config.toml
n_layer = 15
d_model = 576
n_head = 9
n_kv_head = 9
head_dim = 64
d_mlp = 1536
vocab_size = 30198
activation = "swiglu"
norm = "rmsnorm"
norm_place = "pre"
norm_eps = 1e-05
positions = "rope"
rope_base = 10000.0
rope_fraction = 1.0
qk_norm = false
attn_scale = 0.125
bias = "none"
tie_embeddings = false
parallel_block = false
init = "uniform"
init_std_qkv = 0.026
init_std_o = 0.0
init_std_up = 0.026
init_std_down = 0.0
optimizer = "adamw"
lr = 0.000577
beta1 = 0.9
beta2 = 0.99
weight_decay = 0.49
lr_head = 0.00415
grad_clip = 0.5
warmup_steps = 349
schedule = "wsd"
decay_fraction = 0.82
decay_shape = "pow"
final_lr_fraction = 0.0
batch_tokens = [65536, 131072, 196608]
seq_len = 512
doc_mask = true
z_loss = 0.0001
train_tokens = 617000000
steps = 5286
dataset = "wikipedia_en"
MLP neurons of a small language model. Each row is named by its layer, matrix (gate and up: input weights) and neuron, and shows model dimensions 384-575. Each number is 128 + 24 x the weight over its row's rms, rounded and kept within 0 to 255. Numbers have three digits each. A neuron's up and down rows have the sign that makes its largest values positive.
Before each neuron's rows, "fires in" lists the words (lower case) most often at its 100 highest values on Wikipedia text that the model never trained on. A number after a token or word is its count.

fires in: "games" 13, "goals" 9, "played" 8, "matches" 7, "leg" 7, "cup" 7
L2.gate422:130131105116148173167162117098155106153111109142106122144163092118101160142116089140126122128137102147150114138142166156162131108114154128098175112125139191124067120137118133133111121073129143142127156140137130127142168172154134162154112130148138154158130130085114111151161109121175110162180113095086125129139081128107128131153110119152122111113131111120161142153149117120150117108182094140165133119130069110165143084116120128090114143136132140139116149138117148133140129083159154131134130113173130156144117141135121133158119117124152148126116079086132072125159136111125184090
L2.up422:152122097155123163129193090120148145105157138142120110179127135155142131158122129132135137128145107128163132089127137137141142113107115133148186131134165144108110083119118154152121101085149133142108163117173155091137189162132117112152092135152110164163115138119120105148107134139138115148161126131088124129173092166126108127119133148142133112137099129129132144140160162132158106098186104155147114117142085100185104106115139104099101144126148144143153131133098147131131108093156152144146141133131137180158124094164085095117074147147132119122146079120131061090123139118124173122

fires in: "round" 21, "department" 12, "on" 11, "district" 9, "division" 9, "week" 6
L2.gate192:125172156178135137111126112132091133177146146079123153152103140107118157117153146128113103090150097104139124138155118125124119133104127124099093172153132125098081142135091100096140144126151120111170126144108180189175148136151098141135093103161113131110168126119141171180161124068144128130134126101147115103135134120132109153137119123141158138143119141101153149086116143115157134114137146149156133165146153138082161139105118150120103154147086113140104141102115160119112161134137141135118113131111157127132119191153148117134114153150089130135182132128157144101142128152158130161
L2.up192:136140122160134141144131103151109099149144180114108146153127130103102158121139125122141129122153128108121114125105119124135124147108102161101109130125108147143110159092098123101176155141127119115136129118156147147160140139108099141110137126148136125167119158161159145158133143053188117122112124107150107085171130142123088151135092154148120156094113137082152143133104170157091090081135132131124129180183137167126173131100065103139094130125077151133112140108141142192151150129144170129132134138137159125125110176165127118115102115154085132129159095095112107139100127147165112095

fires in: "battle" 32, "war" 13, "victory" 6, "negotiations" 6, "fought" 6
L2.gate977:112121122137135074110136146106116086090129122096111115137136129116137126130134160145165128130154144149091112123096113135126109147182134153107119105128127144112097137109129097120127129129136122175121143107110109127075138129164094173065107125130082106135184139159077108167128096123087109118128122107112112123116088159159146133158085149142130121093105149184142148101120168109150123119129123121172122144160093115117124147148105121131106086129114110169139127091165134121114141113143148137093117113107107089165098130134125134160134132114138140111137154134146119113100134163082105142
L2.up977:136167130120086179148144144101102111102146165122133129100099103116102153093140117146127169088178143118139187119176137107121110147102110103132162135092087131158102114113096143148153141134081123197111137139173129132104110136169129145109114137108111107122132144151122098094138120112107125134179142124110142126146118122128073148124123161172136131084108151127154114095134142105094141105114143130174152145095088141106125135093116106130102117086171132142178161128140087104120099128107098143111111106135125144150068145129106114145125121144167110110091091127113089136130089124097160097

fires in: "on" 64, "along" 8, "just" 4, "off" 4
L9.gate477:123153086087108169119148124102128106181091139081150184118141142091125158131179128126114155139155114120071094180112133142122158091137139153094121099116123126163121134106170153138130151081082117130122151124169176119098105129133124173105124109105104088136137125123160128151117138165122113118116135137143168118084111135104094152142146161103118096121096104114143122118137130140132160119120145152135101105083126153103122129169129144144112128144143157154129157131138138129080130135170171149147160136124114120108112149117117126181135129121179097131135147128142147119115155167122149142
L9.up477:111143140087163122106110161124135129111119116140148106125154141116153127126120138105125144102129078141121144167126130141103114127125148132145127143126125098124106139148132121152141152095102108103141104133099096134095137131111161103130112174089140091082130125127135129164135141117137099105121120101163142132086116086088127120147131085131091122118139077130130127126078080159122148138115109147141144130124183111116123056136180145130154117122104164106170118141149152081114115099107109159083142138110131132145101153069115117129130150112150118096148130112127118120166074147106158129

fires in: "world" 27, "international" 23, "university" 17, "institute" 9, "eu" 4
L4.gate834:091098097110102112113124154135099142124187129106129134181189134117121142158095158090145137131136152110123100151154079192147149156128115139125117103124130122128118153147111084131148132124136106136143096122135143137150158171149122165096141136155175158126138108132140136122094133120125060148143135108124122067073135138139110121156110120154101102173090143148151116092118087101158130171144116132206132119163086131161118136151141162136162138127107148114108133129098132160074107090151130142074091138141153149137147154115107133122153140131166114164107147115125143130145150141174126131
L4.up834:131125128163116191135135101137123125108127115138099116124164119130157138127145147155147135137095152119129092147135089131146135103073117126107113131163090138104106147148105116132126163147094129109158108105087108146131105104132106104081131153148110120155110118159159139143172146128162110149097140127151133096147089090100106135114108125106133100182107098105083095136124139133119151163123067114131097125058093156108120179151143130100110131127127167161150139090134127135131135178133159103071155182124161098094108130081116115159081148110119109099133133121103116144115117104142138143

fires in: "such" 34, "not" 9, "just" 7, "either" 6, "only" 4
L9.gate583:147132081150156143071118101113116108097121162119124144141162065098095125125123112129094126106144133090130120207138129126135150149127125163122110123154112144137117145183132078154104093098101141116143120130143073147137146098164176127128159147128155165138151128172078129140131118134157132074185103144138158098079110092107140137158111145140127070124169135173183172121137081135142156118126114177073134149147170141146101132152145114121180183082112160120134114093112107181079115132121145143133119096109139160147154095112151091130134134130137063105104140152092142101108172174097080152
L9.up583:120088157104135159155153130092203145133103160143153101102106152154130127078112151118092145095155125136120140126103115068160159126118163107110134130145129131132173119102115117138091149121095117119126170128133120145123139105129109098168110147107119119094150170148136112124130122118156162121118149094104104123123144084163141150149124129156087106077141129125108119127132135098129098129073145079138147116127145132093167118150141114127148089133121155116093161126147082117116144102095120103157162135087104172065123091102114133122119128109079167161148122138094128156159109118157131114

fires in: "set" 30, "sets" 11, "col" 5, "brought" 4
L2.gate1195:111158139094114138154118096150125139153120123111136159122091108108090120124111148118197154137094101135136146135130138192091132142147133109145132145128088119100083158093132126124105134106150155131151099180166139083143125104179097131164105139133083094145138112093131130127112134130157144100196117096088157139129109141164122125137098178141086129107136116114099080151144148135122126127126151162119108096135119140137064139134117070122157148133087143176123126124131138112152116130142157113136122123093106140112142095141163167108101125107159114121127155129131125127098145162142136128
L2.up1195:103177163163118143097155123103127149113114115109127127151109104151155123155128152115118080119111151126159093151140075158084105134119113116138130121150127119143157134113176136169122100121089137150124113120169110175109137129130118109114101117139137120149199112124148110137120111114112205128165123145145146130129128144119130131140132126144129106113097137137119129124135162118135085123130102128144084095129101120132120157116125157114153102134159141138135148150114109155125161128121187160129119129149134127146113079110153102151110126133111163097103144116142114078102145129094137126

fires in: "battle" 13, "attack" 10, "war" 9, "disease" 8, "cancer" 6, "violence" 6
L2.gate326:155158139142150116143153139082175110137125131102148104140096119122127142121104129115100124127176107144104125121130114140102062110121102133163125135112110115115146078180165134138134103125147143160172118132117101148096154158126093107145159130114160108126169167146123126140122133137102132136133126130122171117167160115122158117157162163152145142115115168116136128108142158109130150130102149084158090125137088164171167146116102142120111100092153135100120134144140106118145157171163178150115135119088161139149087141098137141146128145126159114084093137142128110153129141141111128131
L2.up326:140136158126171137123161142121129114154147109176137128113131119150149121132151137132137162133133143158159110097127156094177106134151165121135152126149107143107090112122117129120141139127078133151116159170109130135140143174135115135117140116163164151145108087148111132123121138119099049142131129132127123111087141146123159157134122091121134112135176116158131137147119170102158130102182111145148126134164122079132145106113075142130160138100178121117143131118123095084142088155099118135111188124115160135158138135105103122157086166147168134135121123142132131114128102135161124099

fires in: "played" 24, "play" 15, "game" 14, "playing" 9, "games" 7, "match" 6
L2.gate1327:099126164120150186161095107129127138119120125119126129114099151098120165107155141151117129091114100133090179084097138165137103099117146132111127100098153134118139136092116132130162094107112080107086134099140164122056112126114145112101085141103114098115127105117093103112139123160138131114113159184124106130088121150164111126142125138121108129111138153149150114126140130120132126129173127115185123121129091117154139153111126137067121133127181107175141153153137120141165138091143169155086098107134109157101132112121114144088106115113125119097132137086131131122157130117176166131
L2.up1327:107116142110157143165103057141130129140175105114100135154145137130115134155127162164167149136119099121069164099079123123162111119119176122126110073135148149127093115101134137105157082156106105135148148099166123143096126120122115110084078135122089122169147136157098137081130142113122136096135127130105126138065120160180126174146122102138101106149137177135137122095131134153130133104172115125131125120122124119157121124096096130104071133091143135149136137146125098080180154128120184098091111069151120147114093106140128112079080148123148148127111159073141117170094149117137178121

fires in: "university" 52, "college" 34, "institute" 13
L2.gate1341:114145123140107104163132106107140146158123123129155140159143153117110139131123107139103152138111119153116108113107159165180085141086115103112121135140150146129101162125114144129183090073165116179121120146147124150165131136157099175074124092137146146111120133123104140174115108156116099121124117146163134109155085150134156145149110131130145078171091081162129112113155085095154150181124129151095124148109109114072126151150152130114134097173101155150121138135083129140141124112162122109089116148156139124093149156091139141111098129131147097143159174150174140164126099134183150116
L2.up1341:099124114150136071163144173105133157147144121120177129142151127179140105173073133130126134126149102142101111104116120175158077144086094125082154174146175135129143155141136105105121145083139140096156136145122115148155114170153111165104145129161147159165120127139158147141122102125106103139091139107174096091135104085094161111129130130145129103177076087156087103117114138110145149176150108153081087145177144112110140120154113123139124106146106153133124130157108132180121144110148152112089111152157106104125147098109135147119126141168114130108116142142152128150103126132151150095

fires in: "battle" 17, "game" 12, "action" 10, "games" 10, "matches" 8, "combat" 5
L4.gate656:113124099089101138127111152098158124086125104129097116169098083126103161104159126141144100141165118115150130161157114122137107096141100087103140136126088199126121130165115128164147108170135096139142135101131122091131176089152104132101092147129109126095127118129115137109120117105096153143121168116128156126120136152122083176130132139138108090139159122144144108112083115073115115125154175120159111091119094123131112124073173112132177147092137114147111084113148138098127134099119163124110147119124071128130133100112134111164148081125112145110138114153094166150114128159105137168
L4.up656:137145093119132140137149139133151150113088192145116133165136115122108126167105124115134122158118131119121108095111097129181114129116111162126104118120178130085106182168120080093155151099150145176145181133112071130140173124142127168113162168136127097175097135173115123093153118111123119101155100120094135130083098139106092133146115126142119159142131112164133139122135144069130143148166104193131144174132105113148071121130182092116087118082112140135133121120135154166119132111130139151103113123150138148157091149114112130108080123135157123135109142137102150131135150128108102139

fires in: "city" 22, "university" 17, "games" 8, "president" 6
L5.gate1403:139177148130120102142105125134155153093094121118175172159140159167138134144138119154150121110123101142143119135140115143141124132121101115147101166104110101155160121145125097126110158126161126116099129165094158168153120132140111173139092171124110152121152149110137178101151138108090118154130118123170121132117152127136156118159145105136115143117146100167121112140118106131141149091149101161130098149083103110075094136146078121147134172133131106147160136148135123136129083141130148114157092140145159125082130148117116131126131127137098100117153130147146119128138145088118167125
L5.up1403:081150128159085087116150116102096125157095142173123160099110140124191098124090148128125148143119154123166129115106112106118170120140116156121169121116105104161116137151124163145120125123165154119129099153079103114160149192109125175143145140113102128124101138149127150124115090132141127114137135151134128163122112154112132103136121117124088101092102148118082123123093128139142091098117150147112131130118114150117164180096120090164081122149061147143158179140134133128150132125107161151136137130185134107138122091147151094115114139071134172085103149123117142165132144108104159108

fires in: "there" 45, "what" 27, "here" 6, "everything" 4, "howrah" 4
L4.gate37:139131100125095104138171079159118145125144151123090149150119102103157148114151137077173120145161118130131120126093129129097117145137131122153169122125098151120117086121160131100102146165101122144101114081128112150128163146156147104107135149135075168113154113087124107149100071151145084137155108158155149139138066134128130073111115094154139096129133105145139111116091099117131101096106099107128126107176117154152084116147139151157112169103106112138179080100111131088133117173122163152143115128156108155146129119118102142168171088129113150140127097101136091107081123139129063077
L4.up37:142094111133127079139116097145153109134121063110138126112113121138184139122116080112141147133136106154132111120178100128099146101121086156163143123142134173082138122141142078127121125109115123130095143095121162139105130090102111125103150126138131140141106090117118106116108066141101162139162103097162119130138102147117147131115121142115101115139148133119094155112096123123134076116148162094136094093163109151130076128121145128135108099116171093135145128141084149112162122146123156161182092130130147134150122119145137154166135136108104089098156114144115154126111113145103087126

fires in: "when" 45, "since" 21, "after" 18, "if" 10
L2.gate1155:077183136129112133142113132154146169072149115166108101145137142124114136158096119134150122096130149149098088147167122140122097147113145114164105111142117145111117137136135110166144146105119115103126115113095132116125100135149110135107088093134162134149149156107129131111094158121111098165118143159135076141126125096095111128155088175138119112123081115178158151125130152133083143159147127124142165116124177162093134133148101101090155101176164129099137144102158180145128159139117131161159120105116134129150098149141150124125103084115110094139095142116156102160119119137129084135
L2.up1155:081181142170121115132117092130136105135115107130136096118116121100147124138137125132120122125117143159122070173141133145117124132118118102139158115161097127099138105159107116151149111091135145114102108109132141091129127131137145148120065103090127103142135146103063069166094140144091109175146136181108089152077091146100136118133087129121143143157075136150147118174112117128126193132108148100135129095100179124098127149126115114123160147153140136089139156119144161128121159134095140151146110117119147118110090160074127107131189096125147130162142103067143143125143173158113099124

fires in: "is" 27, "are" 25, "s" 18, "were" 10
L5.gate1526:112139121100150133127101129153122098139131118117172133151130118135075107180107119114157149154195093161110129150140138131114087140141129135130101097114068115144071132099155144115129111156168127117080110141117130092150109160115108129100128154081116123118112132118124110152125140160111158113129093192166197091121105129131115134141126110162109093131134142159101077150139121110133160147116134113109116115130147144139063135115153112122112110097105127161115114093164131085074140102127166096103141125122147166108167147131116129127092173138085145163130135108123154157112130129104110068
L5.up1526:133111172140110122111118180132131105128156121116139150132147124121080098146085102142131164157153093180111157141133187102118115161131129144155139125116098143108111159103144141086124113125180130144111136114101129118155095152118113145141137166133134158142139168133149110101143141119131160145115139151124162129130141133127107103106111107147098101091123157152083121146138170169084159127106139129089126134150118136172109164100107121145101143133163093114131116101144154095131175121128132122151122169111128134102165175162139112107133120116110183152079144096141162160154130107111113089

fires in: "top" 13, "under" 12, "by" 11, "below" 6, "side" 6, "off" 5
L9.gate696:146109153154064115117106160153119165133124100123163110141117086098162097132122160158137140117133107113104135133125142166148075139126135116118109155132116141129106102128147143131127131140121124142130142142134141134146104130136128127152062112075129124121151146116114112110142164127159097121131113099099142104091093143131163116157161181125123118126153144147147165164131074154100136090158127135107173101125116163116168129128148117149149158084122146138087106072164141141155124123104167099137075138122089128143081127130124147137078110165159092141135133155133158121160169091121145136
L9.up696:126137148153138158143125178130149114136132099110092130150157138103150093099112154121153153144111136129134147167081125136139083125103105133112138113167142141124120143194130110107103124167129168104117109127113117130149160180141131131194084127115091097117132153103126120142117157143097091113138099125125155083085131091152113113148167111141099100120176109145124150180094149111164121136128116101151138114148148111102118157141159157158084124130145130137086082130136140104138134162096160152125116130133144148115088084110161130162124095107145128141114123208141122147165145142117142152

fires in: "there" 66, "turnout" 7, "here" 6, "it" 5, "front" 4, "seat" 4
L4.gate1456:108141075137148123100123101169148084120078129180119129131168156109078178104151110116162113117136148113087161119111151186084150127123112139097146102086115152150105124122134156144139102163107134125108112140155112128126144106152126148134097130136084121135124125073094110113108113122070168094157095144152152109141107152167125153104120150137134132104106167075125117147098118066155116142126118111120114131181112158103139086129170117139113088087156093134118111141125129089099153154086124148136169122126168103113099121156140144128113155108168096151140121083124183063162105154136119134
L4.up1456:112118095138141109186109105132133150145115118122152092120084147136128102112092143139122138106104174091131092140137152151114135128129126121128130158080117134086108098135112137156123145158110131066101103163156121172124130098123121152126154093135141116113132114125157117135145142154138162144143105124155138110104139117116138173105127109167162124148155165113174141110147111129109150161145185149161145146158102149073132130152119123118126158088121091124165152086115138097156152155146124127150134126137107109108078148150159149127132122126156081104165132084135152147142126072115072155

fires in: "was" 35, "is" 26, "are" 5, "were" 4, "be" 4
L9.gate313:129085138115117160119125121178130120142144131149125114152129093121096140080102150105157126123155148115117168121130133118159116174155119105079155144133135145143113178128107153126137112152109099161144116095096140141179148093163132103126157130104104136165092096116114130166129124169115154124133138129094120107159062147115114090089127094098150175132132070119165143142119096151151146112114153138091109106082110171101131165130153122083108101123181099153123125128162100133120109191087160115117119107135122128071147158116110120134146133119148132103153138134117110179080127149113109136
L9.up313:145100118151143136127109095146155160103113144169183112117130117143102168135142128106153160134090085150124159168167160089121132133167108145126142129131134131155137186126144163125117105132118161124128129114092139159112127122153160153071111139137081123116139113116157134102136147155138117118119123141114115141118087151105139082125129153112167200091093109144157162111087121146136109131112141120165112123115137141086122157131124113120107115113135090100155136138148142075148102155063165126091126064121109131139146170079109140137140135177154134113156116109125143132096152186129126145

fires in: "served" 23, "serving" 8, "worked" 8, "serves" 7, "serve" 6, "used" 5
L4.gate30:067116089159093107053084131130120117160158117130168129136126125114182144136123092129153143104146142148117161153172127124120116121181126093140129112128134119118123131125132147123135139082153086120125186124116080120091104162128139079111144125150118128177120082119121116068117128153118086143100090141118154104103135124104191142114135124127099099175098095172109102109128153174124128150146120141121141126110116147126153115108126142152099105088134072140063152167100154127127165147151125155121159160109152158119121139106132113111167155135149105124136121126135085154091079081148134087
L4.up30:116125098128123103143133099102126077169112119146108084102157097125134122097111136134161109113144103164091093146099135133094062120152127064122145145154155097129158090148089120148102138135125183130122123104122144158143083123127114106142133148136122116149123158113135144119144154131104139116139140144117104149083154144178111135147087107119141131130172127064108160148109109175102118123108093125128096088082134107119145149118087182141131140130126045193156154087113127163126133131155121112116137121125113142116109116121166149110143180133127129158078120127185109115145137124147167138

fires in: "are" 57, "is" 22, "were" 10, "17" 6
L2.gate1072:105120133144114109171099145105168111179112097142129133156110141130078158124109158135106164164122123186113127127156163130109089144101102150186115167145173096101110124126107137087044124143148137141148126132103150140165140132132151133127086142115133152146136101100124107129122131154105135139091079118148109145122131093166160087130149117136142147111134145103112100152123123119124124171125105169082121120133126088122167109114137087106125151156143095104115107138119195100097207101135141147144159109133106124135135098151106153155087155124112166139103125117146102120128142119148074098
L2.up1072:162112129153143141186140163126153123099135193086144095142162138066102147112111142139156126118079149141067124125132157141133172129139129151105097086126154122110106162126158130141124105099154133129112157078115130129135143129099168148113158109138116133135144093130129122092180162134076150127137077183112143081129104082131140103109122107121092118145122138135154158147090162094111185127106122074124149132136113139117100152109153105120087124135167115107091114142122173147149140165152134135149114110135113162104132153136129115124128120173072125152143134122144142136100092154128115085

fires in: "them" 24, "along" 21, "together" 11, "republican" 6, "on" 5
L2.gate576:133146150109131104155116134146132091118103102156155126121136136110106180136105095177147105156117120117157089126162125146185127102157116165105102153134146112206140140179106088133130135114167144132131121141142141138119100149118084155170163108105180100127085119122145102133145142147110104159126101146124160129103117130084163133166109129096136108135120138134109142139118121144153137160098168106117138146097149111131166106132147126145145145170134150140141134076114140166115145105119144117146106136126120130129116140136121156146157102133163111149112170086143118126123120145195095158
L2.up576:131117093155107143153141134115135120101109132110116143105082119089156123156150119105119147152130121094105110119136133174075126123120172177115075173083124117141169097130097143158121179129127138090160119142150086132122155126145160132106143144114138126147165159126132094183110125185172124139163154131137114126136156083075085127081134142119160158078132145112115138134087130093104170111138165134157136143167166141135095115139102158139061125136099117112099113143123136118100142116116112158120145161125121145120119123095163090154106086077173141135139131147132113062111104130114104134

fires in: "central" 18, "northern" 11, "atlantic" 10, "southern" 8, "seaside" 7, "santa" 7
L2.gate1231:118113137098127144149096146152160137169125137102160097131132127108162111120156160119094111127119118155113108165148118102148143091119131090141090117150136181126120107124146135145129152098127128108151113101160128127165127100164138136139125133144105103095169115112129091118132107126135139118146123095139133075117142106138161143144131091143124112116155146161129166126093146145127116154146092113162135140116085159161094156099168111097122167106160124108130094114139131138142164110097135160103117142165120175118123118150176153153140139113151084134117140104137164150124150141129116096
L2.up1231:136113145113116142131095157158131155145096113175127119148088151134120114126131166148103119145162152158118134129127087097157125113105138117156104098120133151102145150142154122123126124092120148125114090133128109152111160125105173148140162149135141121148133150112118131150102147148144108118095124093107085137122135082134122123137120129164061176095107152148121123127078161114101113108157111136183148118141124145173113134127167142111153121150125132137133079124146096159118147174162093138101089123144116140119130148125127162149109140112168091143153165075125133077142174104136080073

fires in: "six" 18, "seven" 12, "five" 11, "ten" 10, "record" 10, "pts" 9
L2.gate479:130158151115130120158155115115113147124118070128113105162117145092132119130143155158121132175077157130089110136149122131126136119161161150130153084150104108130142145170127103129116179135103103125125101151156136150089150171109148085176137157115170187188127121153122145137131108129096162127089110164151134098151151167125089162139105131150153110115117161137120129172147085099145152125102090140069114094125136143145126145098153124126104117087115157146155152115134141136117167129136157123134127159123181137149105121111090103093167167098153151142131105150166140147129137144156127153
L2.up479:128129168136126154157131127117114160084096089112108114158138115096109107142138123170152125147088142114109133139141130136115160126164121112158155116144138117134129132183109121162137176160142115120130112140166112112123147173122135135164126167114153205173091130157108148149147146135097144104083127166163137138168126162131106182132129110157137142119109129142122121164134108107152099106133099102075132130153161119106128120124188121112108137138131157120130154110122154129132151144160172154155133134121160131162128128122092117140162158105150144130148107122145146132131150121142142128

fires in: "record" 16, "records" 13, "w" 13, "gallery" 11, "cd" 9, "vhs" 6
L2.gate601:131139090142115139132102091141072132119118108129134094118108132138177099076155134099104142125140135082135160165178116128126143100170132154133151117135141125099133095112118192178149146142104098147113131128134127156154146158089101135165156117104069124146145132113091152098125152121100180114123090163146112132139137148098166160147107162100156147134137133148098144118126118093110104125091123145124147133120166129098148121143156114146111099141099114099160163114152131128116102117109198108110082154146114111161140091129110135120144120160123123128126127167124156120123128128123132157
L2.up601:108165118164160137123040133126113154154102135145109082143161148151118120092122132112110163155130129112142127142117118116118158098158123165177133134116163116142165138100096116122116139109120124149158155130176162133134180141082134143140158148135096137135141116124100155097091144150120183108151130145116138147120122126108134104143147149142121134115151132155148125077159131093154130122105111166135156117117189146102147126121145138162138110146144159155151152120136156171102106138146129138111130118149146111156103147110129133126137155138174163113159135141094120157125115103115142152

fires in: "book" 19, "game" 17, "films" 15, "books" 15, "novel" 9, "games" 7
L5.gate340:154120094149163119117091152121136130093154102103124158124150097133143152120094142161100131126126109096123121134148121152114132128157141115073141159122120135183146113111159149105127123145157115143108117103093133125112132112171121111157113129136119094126103091162128134101126128130152146138127137117136161104181106132090108131112125106146100125130121098156090066084137152054115111144138128129116099126167128146126092129108125122131143107135112155141115149142118134149066195151122168179141146110161113156141134105141085121110120145170173152159151122157115115180148154122100113100
L5.up340:134082110128137082115102156123112137132177097155125180138136087123136135121111116105114171100093113082155163103138129112099143154153120145090099089118141098141168106141164110115136100134125101128140136129076112120092124129103134112160138139149093089160142122155100105087129164109121103104121147076125119124126133110079111113119154128181115113149092086176077152117091135102156165139136113153128147113145111112150086135076092148179104137118116129121143131136109145167085167155117177120091102138139088145138163150158132156103146116111153145104111162167117147193141152139096140116

fires in: "round" 22, "district" 19, "division" 15, "region" 5, "province" 5
L4.gate1173:071113147163128117163136137159121114142126165117126152149113100103111141137113100086131081121166177074115111138095136134140110132099120116132084112158109155100127109114111153107118113150158089159153138134126142095161079131155125155146108101146141109133156138161144112109158111109159136132148123088147159131129133125111107191141144098143136103104152116150107106133155136147082185102097119108149108112136134138119148103093087134152071140116118152118120159148113135127136152107118129108117130083172102147135124135124169144095095131111138115151098103096151161099149171107143108129
L4.up1173:129159120165135131115106106151122123154133132116119133128129134149097112122130093141100113114156118092082137151118163175146090148156141146130082112107129100136145114104109156128109144166109126176187160129112098105181137162154156100131130117156111091132132152149127143104149095147146151097132111131092170108137121144133159101143155114131142124146161139133167155131115120160126136132145116121154140118102124115112143087101107128059145146158099191128113088144119135147083152093148159104189121174148084167122087115127152096122080114100125081157150103118138165119121122115111142143

fires in: "many" 17, "are" 14, "several" 8, "were" 7, "other" 7, "numerous" 5
L9.gate930:146102145105132130144132174168130143097176088148079136132132137113207088121075132135142143110120145134106130107131096100121120119083146165131167135131149076144094143166149114141181155119167122142107126150104169161114164110056136121124119146104168096126121096136106138133120129117141137102121134153121142132119154158134157055139142112097102118163139113142143090085108138123163117128113105158141155173106113121135137140111105136116098130137139080163138106129129120125142143127160151145127072110142145159108160133111086097105151102136154160143175094136085112160145134085151111104
L9.up930:159156107166156114096103136149101157106164164144135147112168094113106110112124111149146126158112131153131182140121169081134108138124104115141091139118125138157088161105166127051144103168065121165140117074130103101156087160120107115121121168123131119124120125142140158088162144158123099103168135121118148110114136135140123133100120105107143156150135127159147185133152091154085116158132099102121141164099109120110144117116100109117140109128170164127121157137157161077142150109111115136134172131141096123160129102147117107172111117118159109133150155128158122163102153112091108125

fires in: "when" 53, "if" 18, "what" 18, "whether" 4
L2.gate739:072171189127107101142140118088149093141137070141163134113153148141163109143157126136155140131121127144161113138126095107121137128143137117146103107142128130126099155114119135129089123137117113121145082119125136155128143145181136147144107099106158134147149091102095105186106114146062150121100154082146097087133094152181114121142161111107157161082096122140139152112152126130132149150137128116146147122135120110102157098117111105103160066123149114105146129083170092080135144142117156110114137120120143168131117160068124134125092102129124143098163084102176101114113128102112124077
L2.up739:119151127127143098145125163124143161114163120137121097143168114104109148139140136122118121139160130166116139112144095144138095088146140130176162187149137113104146087138140103156090137098148137124127152106095135142111148118140133113101132102143133161161165148130163097138127090131077130138168134106185110136118135112130114158165118137113182146120052188152123160126082104121103138147081135081163105101146106146117103110125113095114140117145145155140107110110133143156160087109109125095134140135135132115120090140110134138150101121115162127162078112081178149121089158125112076126

fires in: "said" 20, "who" 20, "wrote" 10, "stated" 8, "because" 7
L2.gate958:142116146117117130134167143126138125123160074097150150161133181110130169143147129113120125110122142131121136122164114134144147180139138132145129120167070133116130148132136108132125093090135103135127113085099133078130183148128120149154144109138131122173152131107138127160097122098134106132070126069148141095088125113123134101164108108146105116137093118151143153129116095161131127151123145128120174103134091103125175079125135134152122111103111118095153117130123127153149147103128125112128087143127138125166140155159106157121116152191156135097155107119140153111125119147124110124
L2.up958:138109122133104098096132137127131108100133117148124096145151161144109116135161133135121136145058164147129158105145142105169097142147095130113124188092124115125096134127114104165104095145154080120127138119153106089177166155117089121166103119137161128129124173133154117165131106110125100128147143128138139112139130165112124152131103097112155127139153136117121098125099126099119160142120125124096134129181160117111086175116175137104173148125125127141133132098092110106171115149092083162113096137145137106111122113155107157157120104154158119119128129156143075146122123145142104101

fires in: "served" 24, "serving" 8, "serve" 7, "serves" 7, "remained" 7, "fought" 6
L2.gate943:073124149145109113146093132090151113135158130145154095150089170156109121103132106124194141071140122109145129139136176117147094101164151138126103134102120117109142117110170148128155120084111156127188104145136091101109081119150103095131126138121150086124144114076075105126134118141093140090111114143100155109126111134153153154096117098115109092160154173145130089076125137153170162111148092118147116126137120145151124147160100097149103111109129116129093093147119126149174152124149122136122193115132124154076127091157151146112144113096120116108126137108107119124158080084156157132
L2.up943:129092130125116087148108139115135094169149128157149104128142144156111121116115126144193146093122097094117134115134123091127119160128149120106118153125114096139145112095148132140107147102108109113143106107083136118136109130150138091172149160116125095162128114077115164108158094110102091107154092111070146108123124182162163123133107100122138100101143185126140106121128135155151119127124130132161168098109118101142126146177093126140120119088154089115127118193097097125149164133087106129144143120130117138109103137123172134150149114120144092083143172100131126108116091083140152117

fires in: "set" 30, "sets" 11, "makes" 4, "cast" 4, "battle" 4
L2.gate167:139151122113143094103105180134137126137137136136174143105120109103113135138092125105131121136134131115184136161097146150143144130159122147137108154149136105114085099155175166167142092133158144151119092105151140146139142150103161139105094124116084092169117128133088154095126152117118111136133118146137156093106115070123114136134095103146129137106128138147114087141108164115144158134157113094127106134151083146159106152134086104186165135108064171107114130096142099130098132137144179134098083132102110102110136106145116129131116107121140121134145119161089134135138168127089097124
L2.up167:106140124092113141128140128123118145152123138135158162110115124094124159114161114166129131111110105121127125136108106116106110138173129104120109121116086116120106148109093164150130148118097088127102136145137108137138138141115093151109105098122091096168182162150101126077117115126159176101164112179153162101095122151127078137123102132149135173120159154158102152145108146119138070108137140131155129152124105146149144114080113129164160144130129159163131195092127180127139126143126149120105096143109115120129123127129158155141119070093131103100094134136137142097107123137106120134

fires in: "29" 24, "38" 16, "49" 12, "39" 10
L2.gate971:124131131118141147122108141096110099101099113162116199115138126125137101116150145108122151107136169136160103097147157134144113169170172161135118135125158124115131106117114151118123163138107075105151115120111132139081123111125124164148107113115114128126116093089120123145134096144122110094135126143163115125115093128118130080145097116131150120123115125137115119149113120097148157083059162142126108093108138123108132154172099106140107142083115128118102123158183123128117123121109141079094167175112099111105107137129107109121170141112136134141170171135100093164124134122110136123
L2.up971:186180088130128153156140180131104095115110115154127173070139127107120131156117122118132119118129136131144103111129152140174096184170124136124143131150151122111136137060117116133108178102136125105158101140113121164095075113165118171175124105095149147154128100114129106153123127138147078120141118127139115112135093122103129110114138125121169112117133120127131110125120134113100148113125132093112132149122121123096084122125088098119143091138117155158087124129128132091115094084078112108124129154082148138142107144126126099156176116124149111141161181110128119143156121124113111101